From a checkpoint of a small transformer trained on Wikipedia.
Size: MLP 704 SwiGLU, vocabulary 8192.
Training: 203M tokens, 6202 steps.
MLP neurons of a small language model. Each row is named by its layer, matrix (down: output weights) and neuron, and shows model dimensions 144-239. Each number is 500 + 50 x the weight over its row's rms, rounded and kept within 0 to 999. Numbers have three digits each. A neuron's up and down rows have the sign that makes its largest values positive.
A block is one neuron, or neurons of one layer that tend to fire together. After each block is what it responds to, as a language model described it from the Wikipedia text at the highest values.

L2.down1:535493564504395482420555437514561482482478453469522432591479517402534521426550555487484510537487487451510554517491471494414553479480445466444465496476498489532486487463499424502513406587559502472597480521477444456477478502497566530517525523570522565490472514519489533502563489475534508456
L2.down55:471493531569437506408517467444441488415505457580457499595542479416518590383523485467491457542555519454544511530556577577457514524434493601421517549431552614453480491462508522481567458561458473427455499550531491498458447547538601535528540475495447550553616578485527485621456530473594550476
L2.down142:471594502576500561538398495437473502529538425516511473379489501447519521543498546498495421538635475434500502507541587514478544571468619474491469479503483556464456461489474504547506412555601463430522530438428498580515413517504517603509495518611451522506475515513532477459452534500427429431
L2.down531:508473559624449529424533489555430440400478437497562572507530603524456472388593532472489449520525483546500523507356459476510508482472579504504560552467531572566466501554468528539490486520466594413561420520473423511529499484527535512552483485490434454457496503513451489494490496500523518511
Proper-name opening pieces. First subword piece of a multi-token proper name, person or place, often in tables, lists or credits: Lis(a), Lil(ly), Gar(dner), Hann(over).

L3.down35:493536555462495492457456507473481515484514542466534471491473500464441511530411436388536541540501481437450560465496499561595446415427397405522471488520326476590425497488630433567449574506525537528517552512499402459552433517425447427472573437480537502479511562592536572533472495502577466455
L3.down212:503428439429532428543495507481456452391522580454561501511581539483547462445436559506502524545473547523532475584384506578502581469429481464440540494471484539527642496459529461578476472424409517534442483478532437597465494364483527480473531504492546488549559459353518509472481587500442406506
L3.down508:598457524495470547561421516517477474460504366496478438523498530587540529447418550493502536474427502515487495509513454472481442484550532503487512495570561473470482403545447508508480519548508481435447471480453499547537461510547591424445481501565502500561480475568455526416532555518468547531
L3.down540:517469467495412556509491502523567456569471537445462481518460489464437502583451556433527414572280457508455500473471580437490463537471456630568458533495464495447491441499510475485513582518423513545490512576437421469409517541432576558416462527467419520535424440550544505461444492535482577453
Mid-word consonant fragments. Single-consonant pieces like d or h inside split words and names (Kin-d, Rot-h-ko, Po-d-laska, Mont-h), plus ordinals like 19th, 6th.

L2.down305:465539552547618587472476429561519541447498486467474437469520506461556442500495473489467483525468522579573530457535526531598521436450570500489523524388606460593530549536422503520537486514481561454449439486461383444499531472491358387471534408483473390603459526553460458530480415483545470418
L2.down475:459515592383398438524501508587484456454500517376454513491565471559529481481507577504557515499518434473493548510533523524393610529477393378535483510534515477510524442559476372488409429485527499470441441492523477441496530502475392483476496485460497517418489417505494540435511511481481468571
L2.down491:461480487468389549557530594534485446487560460529513533437506460519469453415492426424543542443537468518501417451520442486475500612435487500566454454487544506480529475543624524525443513514486480438453489594461412512569548478378476519497426488516490598517594622439414460601507465537456502553
L2.down593:582436461513624404496443528580541515427462598441479452427559459489541398469488357548521448570464485539518506521424436479488470451537484429394529510551540587528518496458480524524585544536463489459505547551521487510400528485406427508437495431473543532437512394476556462467498382484524541425
Wiki layout tokens. Layout tokens in Wikipedia articles: line breaks at section boundaries, heading words ("Career statistics"), infobox fields ("Country", "Type:"), and climate-table row labels (°C).

L5.down389:442565499526508530524461534432502426563475480503431525551623380567503547473443518550460454487528530443418455515562469491386430498546529551495478443533529554461549417546468523473492564465552426553507453565543470573483568468474526517423508514579483457508539481552485515457455541591498558544
Plural noun endings. Plural nouns or their -s suffix, mostly for people or information sources, as in scholars, authors, other sources, individuals, others.

L3.down154:416531547547499472567466491444615516520514411490596496506581505438481500547504457352495465493506462415554521418581487534510496514552527571500543448407463553491494581477489390480401498486442669531515532474555563440526463483572453458553508542510535505611418435523410576474412534514409533506
L3.down412:516530564439465516474495346445498489513508495501512531451410513460500541515555524491495530462423430460515529420535550544479459433495534502445565621492557447562497458488552451500458503465543491443553486496555599550455521560459490523540489547617485427494491581542465433393459571511459532594
L3.down418:534550442434534520545459462541520526487533534557592461451527537524448551445450519407486572482437566491511571558532449412383483517510537482503519449494458481566551534521418470458484519466511493425461481465525537445558448533592476567429537512489566481508489483512525466462487539531447584425
L3.down474:463505565514475547541615581576407517483557592565583446562628502383398548464516484461545523547570476466580544570567578537475515542480462541467517582502504567483425470518400476534435427484531537439502525526542474568513490554524472509426591485472459469509459566514508564524501440488568479461
Word-start pieces before continuations. Word-initial tokens that begin a longer word or compound, chiefly "world" (world-leading, worldwide, World Cup) and opening name fragments like Kal(myks), Mel(lon), Pal(m).

L2.down179:600418502514420463413493499541497438540532517452447473453571516558545407577479526460448541476489512642433513546495458551503455490499461485496510541516456486474427494706451475448529526413435517500581572537433486469437517482497530479424544446502558494429509549515530457518536476522492483535
L2.down231:591354412422528498485506472498500474465481532409487442466498541405537519462534511457646430517491439532478438412505457576581521511541553434493405494501458486431420467484461494479552464518449534554428491520605392514537512423465473470480450539461547599539589472532577538480475466520548515466
L2.down440:508393486478574546543505515564471412591497513460561446416501546522525543549564518475528573495408442589494478474533545482497401507374508588470582540439589590516504521508534497504452512512526494375479462556477455507474488430490567678522464556494556542524518506425525486423587519535490594518
L2.down604:558463463491454492431395499516527517578487593556502488504549482615575447485488547510493435549560502469508423435408494536549493454527454497419395480425514477489469499581436510512497464466449518527495525617454494553426515429475562534458467558511403551467535466518388509479544474529377528585
Plural noun endings. Plural nouns or plural suffixes, mostly groups of people, such as girls, men, residents, boxers, events, cities, matches; also the "men" in "mentions".

L3.down310:481452579435489497574560507484579492490543438464488516532456558540510538493506611389530515529621496475550539397393501517471523413603471496550541457530428535526517473550484474567504581516476522481560448591535501523478428494429550458503415462472566474528550610480504616487542501481515553411
L3.down485:435573545505509532465445508477482473533476626526493475436486531468384532534450497436567497469539544534506535424472468441483499429580492523514552517464521482453562488512522471555443522553509393420444495551420446448537566557503540467502476488583448496493494451550603440472492418523507545488
L3.down517:472559491438452497424505492492492504509457535519524487548554489608402447369522549600569462434432472537419446539498483533409635468638460493598669506473583397503604579467497506427509494469429455484544443505592557546522468470523530526556537479470525501424562490486531570544524518465547581500
L3.down684:550474449525497515451545466382521474557458498495504515515547471408543523468495483418535537492449557468532482485404568529493488470563592485524473485503542452444545503595499475517502430497516506503422496527496486547497473549444600429424441514447389385500550571424532577447559487401504447542
Infobox list dashes. Leading hyphen bullets starting each field line in flattened infobox lists, e.g. "- Country:", "- Region:", "- Prime Minister:"; weaker on scattered table and prose tokens.

L3.down57:548480553606389463676610579495547405513506451541491538574522455399456506464537425575509516457514530427453492518473505577537486505474555532572463403564501461484422517550503446482526560462374523372454455508557496434517549452477516498519472506532493475486508476474572459515524569351543538499
L3.down63:542478487565482510499466465552561614589405463503532463486460585510512493394557478544519481560487519443391502471612429489485495574460545413593503430472486486556482501534491499482440460511505492498543468496447445483571585448509533536526517550540484443408532462541483539461411509533583571518
L3.down269:577553531412452468514402532507460518482460387543470484459498411420440547512574465554543487440417574500504464527488573518462516441522388532556561522476426437477551570474570459430556553484581491435495492558506555443514421420527588477584498557560465427432446463478484593518554517481505556531
L3.down567:482531568427548500471490496479454491544401391549594611558555400563517532440601533432546555481499538546467441539477544455460540480520561552561517465528567507390480502496629531580600497512497468454518495491510510428500557520540593520449432535468460449546467493470486537534585543581510562577
Dates and opening quotes. Month names and day numbers in dates (in March 2011, born 7 October, July 7), plus opening quote marks before quoted or scare-quoted phrases ('forget', "Conformity).

L5.down52:461500522569546507473521498517542482496506497476417521412523499436556525554469548544404460525501511551443533487543470568358469554502499527514514420624436498592510604574491473466525585589518466567519486389539530494502502513483386479490471594524513528563493446525482496571528516467555525350
Section and infobox boundaries. Fires at the blank line ending an infobox key–value list before a title or heading (e.g. "= Porth Reservoir"), and on second = of "==History==".

L3.down282:608504582448557472502434465472484489427562458503500433508583503535601467451471510491455565574538448537457468480474565576492505526450528458469495573531452483508539434554604500314530529484532505471518464556506494496570476563437598503555513466502539547562519535486431448508522462492479473433
L3.down327:547515454608452501500515451421467522560494557478484427546421516536590483537590520476436495497511439525528470514493458493561448501595495567454387426541455454508566587453459482477563550454489474530571463500507454505567445399536518588495545524487655469519615490525486517587551519453500593464
L3.down448:480461570540545550473422428455531605419400590534499439459433489487514565547550490452508558535443490505475531437509547512504575513578559603472408487534563521569476498549553432545477423526475522521545521457487505431538513414538473487407493491510418447496504599480538543513482540477441494534
L3.down544:574525457582501546470520491497492483501540487490502456562544520502438586590498551592591594632521557516506452455456543509475502530452510459492505414531482487548644628484487514428494464497456486513552562492467562493430500455513525452626486525462497471580602488456503440435393542529442519464
Mid-word adjective suffixes. Word-final or mid-word pieces that complete adjectives or participles split across tokens, such as fa-c-ulty, gene-tic-ally, Tactic-al, sponsor-ed, Domest-ic.

L3.down136:553504473411446519388435544533533446475533530552473511502520526551559480515465484599480500510473562565504486511502389517396467460580477420492599450496508435561442594596470578460461539513466463411539466550496416467466548543498533529497512387531472405454489498504487516579601438501541526480
L3.down172:527407512448504536438450511532527485547589544482459452504466502494492466438575561468581477520466512457448487460403548503546459419500521595458559465510543396421394542534465488503455477479426490427529451521423568560636439402440597551418516552441497510475486476566386446467440494489486516544
L3.down252:545510559408494540483439455534460427494511409516452550431550529499479529492505496464526545470539472486437499448445526565558538495586431504413483497514540461536544478532520501441546453467501523375517489535420477483435534461465509514465572553484445529480458491463522488505553530656495511588
L3.down281:515403387485410475447398555488543474521507459449471403481453511544544541517580569537512426407524599467487492400404482434487436534556475486549478469532542496569452541529476426512530490574509472491551473620458414475512464462508513568512526509580540489439506430540532410539493549528491481591
Plural nouns for groups. Plural noun endings, mostly groups of people such as residents, members, children, officials, or -ers/-s suffixes like coworkers, Bulls.

L5.down269:541565497446390481512423457498512517508484453536512382568488486514533486450522488349436533494450456473497458451489565476520541491476472488510463441528527416487422629506497527477482494485492555476535479531543453483443463388548558520477493514487539490516543565449581444459471520440426489446
Adjective-ending word pieces. Final pieces completing adjectives or modifiers before a noun, often at sentence or heading starts, e.g. Cerami-c, Archaeolog-ical, Early, Secon-d; also possessive 's.

L2.down350:529516550559432452440442453462547619455438561536404444461525423363471496495489460416544494527450518494515486492502535459500578495603525542530506453516567398492518478488470585475411467437452509402573453461559452498520463464529431458557430481555450374564511555487520523540486457474402525408
L2.down477:480511516514551473476454529465449497497501406519425575512560499433536538400532541426534493478498540433479575437574499452532574475512535408558558477498510512528473384535485502550508473493544546561443498591499466523580532463448555530463456525433473510541476475589501468485451559550461489507
L2.down527:446461526418546434501504562497421554511583518387473483446568527523434557526386535545431499518455426453530557493433541530441548496490486499534476505554476488491500447494510430515474475587489440589433525553502542500536600532442462523523523499473432423485493487458543406493483576514539470524
L2.down596:511480495505524443520501472476504527463518488503456449528433487426561547587583553440429483449485484544460613458543483472510533561420490484518585459430470499501598402600378553515569495451504485474567394500548456453654529521521421500459547478505505545388553437492528469571436557537540530560
Abbreviation period and name pieces. The period after abbreviations inside names, above all St. (St. Louis, Fillmore St.), also No., Ph.D., middle initials; plus mid-word pieces of proper names (Pap-ua, Kan-na-polis).

L2.down285:547512512513529563383560472548569467488517545559429493550495584527476444489517596550655457490562460579508565482389472521526476478494527477501595533479484514587450539399471525449477454488436447375447437499552431585559504467471559514487478497569443513581489539539534416480449560458436495595
L2.down578:522416485544510440519531557524462491501512524587489482560553497486513531635455479325465499439503555538496523577434547475510438566542536529486534560444505505445462502526407523470516498461491476532482473527498487484581507530569492386431446579525537470401521484512575546394507450516452554476
L2.down584:616476533433415555501614469475579440588478441557516471524414499455512449497443575472567509482490452506521427460488478491575485534468497605590576494494554393481458621484526517519474504546588495491558432458493456497405471433478500499456465431493505424524502497575460437495540475449524495488
L2.down677:477458510484498456594508468599479466534425508552430547545507565456427448566534520387468507492476512541480427515539452503512492566527525540563525503456454475473617575437479498620541477561467494496490451525614436596502482552528562506426558435482529574473580459529573425530446538484512476469
Person-denoting nouns. Nouns naming a person or people, often after an article or adjective, e.g. someone, woman, footballer, politician, children; sometimes the first piece of a name or word such as object, architect.

L3.down6:584441554560539619485460513504482472501542420476529475553403476504414441439519550420589496490513543498573448452446447500503438449558598477530493476462467450474468547572466526583421509504555450452467565476470512524468506460493517488473491516546491553560440492452524491572480563469495472466
L3.down202:475538493478538563554480538490563426544546451487459538418501467479541437559425486468453455535461601520458544478435458525579521418537512511505518518528432420458483310497560547466454471509461570497443537532564496507533505486433489484489536500536500563436450464494543508508509421440610467447
L3.down440:476431534549457611521503503470544535501544446584522541483524567565501461563525583379571520466481520447450516404440485494621521538498562428463546514502504566466410418483498531577483475472525485491451472622532468510502545406506534455458420549444512475566498599430534475446527487524522485479
L3.down483:416403479457508625503426505421545590436552556458582512465469500548540506501560478519522453457480485581511436470426451506489485522554473496479653514526474534421475446482413614516495402517439446503460402467501567502551535456476545437470454477522479440402471514541578625419499520458519569489
"man" token and pieces. Mostly the piece man, as a whole word (one man, delivery man) or word start (manner, manage, Freeman); weaker on assorted pieces like Pan, Emer.

L2.down189:580611485461434501557520557491478550444522459496470550354557557582509479495489491505525442495582463439473528510544421494459484528491499418550617550464441454436446533472471424562413520465477488596506455463515479507576506513582445476461541468470554353462448483480613512476533598476490460486
L2.down291:630523415423510478486487437493559525581538485550510509516502498489505468419438598477526539470410516494475502506448524452442524533577548402497472493470478485521413529539514454597611520454498585560507559459427411479480455560486523571535542512524479435490569401492488454524521477486560461476
L2.down665:478473478593508426520558480449511522535567410562451522582507521557466567553465572611476525597511529411597517525524522462493577396464574471547490426591461483459632423508479540531468574483516482504494482575498481471528472466477469493466561552494454465493403471488541436489491527506501394424
L2.down667:545426606392472543540409472439610503464545442521508467497416520525511416542479470469481553473444492547509455505541460463500495422518575510502438464485468459425565540479495483448563470503513484432533588374448471485593441449535532501460418439564453459405467424524525503561534498606508538505
Mid-word letter "d". Single letter pieces, mostly "d", inside a word after a short opening syllable, e.g. Po-d-gorica, Lo-d-ger, Po-d-casts, Gar-d-ner.

L2.down88:410501483445514510546516402548515491514462553474503476471495539539502444481621501412554595515472532494485445490469534546523503531506523512478583560442477468540494531614447595564480449515526494381551434577507446492471484607538485476463506528535386611502542588464542508507533486494407494570
L2.down186:494530513459493494455460463542470515457442512422564508557549521564499462481535525503457445529509616479612557446495476573570458563486465548500474527517483478469455518570449518469596454574543491565514395579527507498454488519584455542565491471480507554571585421587535494526501454431646431498
L2.down478:554548502573494573569503463506475478406481478477550457516475505523482496445425496519482470539437526486533408426472448496500534528500557535477495523489500490512441507516451504398566487470442536527537552509647494521558507403526506555443526416462511590515530469509490553501567460508411526367
L2.down618:470464521451453535578528543556458482420489443572531394529503452380444493477500481400525553533507628544535509505431542585396550559484472536528465441572489454504522535448450546548488503493580558363527454560434491495469496481611417516473453553576438532505539515587512494529585371578580461435
Proper-noun opening fragments. Short capitalized first word-pieces of multi-token proper names such as people, places and titles, as in Dra(go), Cra(ckle), Van(derbilt), Bour(nemouth).

L3.down24:503530527386469538448491535457502456464533498486506548365521556494544554535504508411549483495439377493464388541462515527420482518508457445475541464541481436506494496483440460413535455541490432569487542567459531444442449459590459457530635498519522580503478488497521457490469542518519501451
L3.down308:518476488524418553485567507484589475540478606559489455532545510381624490461488439446472439533422410496448385507517496600526509446464468445582500513449478466452544508544450515508494519475453530518421545470546526505465476460536485501533560453496564419574432522588466506614526553443449546485
L3.down388:388534524560538520484458482545547577543534560565494440477444468495600579572519507543442483428447430482480425463481479555512450552468413478425612490536437474525538649474555547427572523511426542621537477524549473541515551558482485521468527500459516513522478503592448451405473450536482449477
L3.down430:547515441447510584548489393425560460518438518482556615551570433467397505536557483561526484565583545464450507523521489605521469558483530450513455525558505486555468505484449461436473440528462490542519446485571410451532447538412561501532465485441521574541481542552536565455501477492467517523
End-of-list paragraph breaks. Double line breaks closing a list or infobox block (career stats, awards, works) just before a new "= Title =" article heading or section, plus occasional word-initial fragments like ins, Os.

L3.down213:525548480461538523477592517460560528545442449490568439449433462591500611593504429596457534443458560547535500506530497524408436563401444429533478456492488480418459537524492523547529491517557596573468401464472508562520536604529557500573474489491389501376467500538554461486399495412483538448
L3.down322:518513542556502481558461532496495474530531483503549526639582476573500502500473514472505469555473542487513491638524504445555500483482468504499543509544597574492390435453494478473439524570476583462393433478529483437517470525571505306510538423469461433577531453407444508582545458498418467485
L3.down409:469475534532554490479556537356415506532530517508566542450462521414484604487475413494546656595527564491564583490463504556422545483540511484491526550523495429518506620513588501508434570488529489526467507436529477557437473537501472490485494470515535571490503495540464588520467538445472539528
L3.down523:453492539527458468501488573494462493550474545504518502548526533574476546509494493433460531481461531478538490549525462551475594486491533550491574510515426468510546536478470543483655468483542534482559419486504507445432389482506476439532504463425529475484519476566487457498479494583573534499
Mid-word name fragments. Short subword pieces inside proper names and foreign or compound words, right after the opening piece, as in M-c-Farlane, Bu-c-urești, Mo-za-rt, B-ig.

L2.down48:536537530457439476483513492542474449327472457495476490478453544487478522441550489454521574547490474541405444397580547479460411484445584517411523491489477440496526479530419534485445505582462439432457469525448513549533452488515505492536519515578565415490570543502513473497541463495448548475
L2.down107:481586525625445529379427446503548432579495527521456393590517446417517579430509526584608453553475446399387482429433529480541546583462531474479559472491554518470596556484475556514528483412448522510510484596520518446488497460521577530495551512470490476411587549471489565447538504582550487500
L2.down144:497481486447445490506403527531558438454463567434478479487491575440480528499534545497577518417521508482594393515525458522555449530548550582495493450511552492494529606498449444488521413405464519466520502557453418429573450400559537550523623472506473462559525603422500403550465429489567458450
L2.down247:528598537543447437445446487459453532539465512518532462637459532490534533503572579447521459450513527496473488590453525563487478544455477471431526477403463412476543523466440523484514439454442479411469395593499509462515495491520505557503412502489502447566582497469480511551485457470427561549
Classifying adjectives. Relational adjectives naming a domain, nationality or scope, usually after the or a and before a noun, such as domestic, religious, American, local.

L5.down311:643405501479456410544576481513540569557473475572423398405514488596510530473498512550548440465390486478458441527468446462461527465439474562449488412513482517454449528508487558454512465535565578457502530551470465542614535508467558617498483538475552469526523438544449471515502540515532480510
Person-denoting noun endings. Final tokens of nouns naming people or roles, often agent suffixes (-er, -ers, -or, -man), as in prosecutor, developers, someone, officers, patients.

L5.down146:516478540399527483475568524468467467491389506501553493616549527402460483415518527605477519441549470409565516613486515562513533531426506619467450558514536434511541525534508583477470484402542484470619479516547548517570567499615424483559502554511455534541526548538494530535488531422450474498
Numbers and table cells. Second parts of numeric or tabular sequences: year digits ending dates (17-49, 1993), digits after hyphens in scores (2–0, 4-1), and table pipes.

L5.down474:506433460424537535627487539551403551503450563515538536509509498503506462470552551424470569476492513509493440527515525468552566515444527475523482462476530474398455499489627547515466607572518426455536468449562500527532542474501437420438461490509471473527481432514492458522472580583520427477
Mid-name fragments in lists. Word-piece fragments inside foreign or transliterated names, often "h" (Bak-h-shiyev, Bra-h-ma, Mi-h-ály), in tables and lists, plus title words such as It and Is.

L2.down170:512497454449468493498541530536451555532440531482497566657524379474507466378560471500520525546523549572510524604520555438490472546529496497564509460633509532439551489451569527515497380478450601477523525535588596502393470507528541516492470479436528470517430496485520501462563511448548528550
L2.down227:508517429385540505479507507544445576491492484519417524471499487447450483473435492410498524436533513547533499497514559491464425546504535505590512405567526525524537530529591588528531470537503524428472471457533560523499480390535584509516547490453453428514485486437507512557584534492560458514
L2.down311:639530402571574554515457417478567495525515383489529470510484488571459516518411434475470457533509499535612471467393418582455473490502512458489511516482550448520509478512424485419534472396508473442420507441489523552538549535520513475546547538491530455479538542489363580545536514514465479534
L2.down395:460448473482501497436480432618486533513497531456563550472496488413540550539598455481439492518577500587452570531481589408468411505459498513465545470483582462538507509548436488520513385530473461394576533464518521540455512404518570506486467444542568462481475538437506510483540502596574512405
Day-of-month and row numbers. Small numbers right after a month name (August 5, May 7) or opening a table row after a pipe, such as rank or game number.

L2.down379:427521530341533478556562504570562557376441568453489421540473525498487592538519462441513507503514465551552502523500503457529408520474515556501478450503460486547520474552363611428577488494411479525510515460431469493515523409545403512485579534512517507488520512442470465573461535536520459545
L2.down516:457574452391532548494421500557547404514435394455581446540530562590493483546522442477576551515531453443508495502486509437584501539513519513465395478576546404464537528437424530391530544399540564410575461485474427492440473458417535564561488461490419491529512560479550415489551495438434556472
L2.down551:393544484524494623505509415516464439536483539479486431519477472488477532491486450493477539618543470472532495450500521564498537512507488486472463451532515576481507406523581532554455499534528554612503511397385533499493509526590483581561493531471539540564468499475610517471485541448495428507
L2.down569:539542489554402505548437539467441441526518473493504524483526522527502419558514498413506599543488479471528457599552443598532565505592513438477437479514597465494500522545414489488440520413534512467465542478474552565539524561532517456542444551535529413585516559560519437585464485534428542443
Word-initial capital fragments. First subword piece of a capitalized word where a new word starts, usually at the start of a sentence, line, heading or table cell: Ar(min), Ar(chaeological), Z(oltán), Th(us), No.

L3.down44:547433569666461450599454472557482468493471474546572597499528537455467521501495505532485477507487465592566501533420480515460479473445529548489536479508511496523563477462454485518552481538521543429516447539528438491555442458535423537529470513503376549580583541513514469591477449465515436406
L3.down168:489540484483583483474524417585542404540488489485575558489578561571494515553469463613477489554526542491489543479465499497542419492422439398561420498576513495468599485525481518430525508534394556492564504547542575484559431439510509448528522496558393453596507516461464534530536444537504479402
L3.down204:483459553559471480514593550507510500513499525454501382617507506403546542515460454506488429597449627512485485491467511564564492488455426469456545474600528442473544479490487555505482491535481524449469451539366525611446500563426480449517499488422505529532536512527477503411472451543487446554
L3.down667:444523497459363434439494501565482428522471501457441519514487530436430457498542540476485437539537521484548473494508488581465525511450606511461478520506548532553460581513399585489515471522546534427465435383474520445455458508486512505554542474488399530525609475504488523523521485503504569469
Word-initial name fragments. First subword piece of a longer word split into several tokens, mostly capitalized names and places, such as Stra(sbourg), Fl(eet), Bor(g).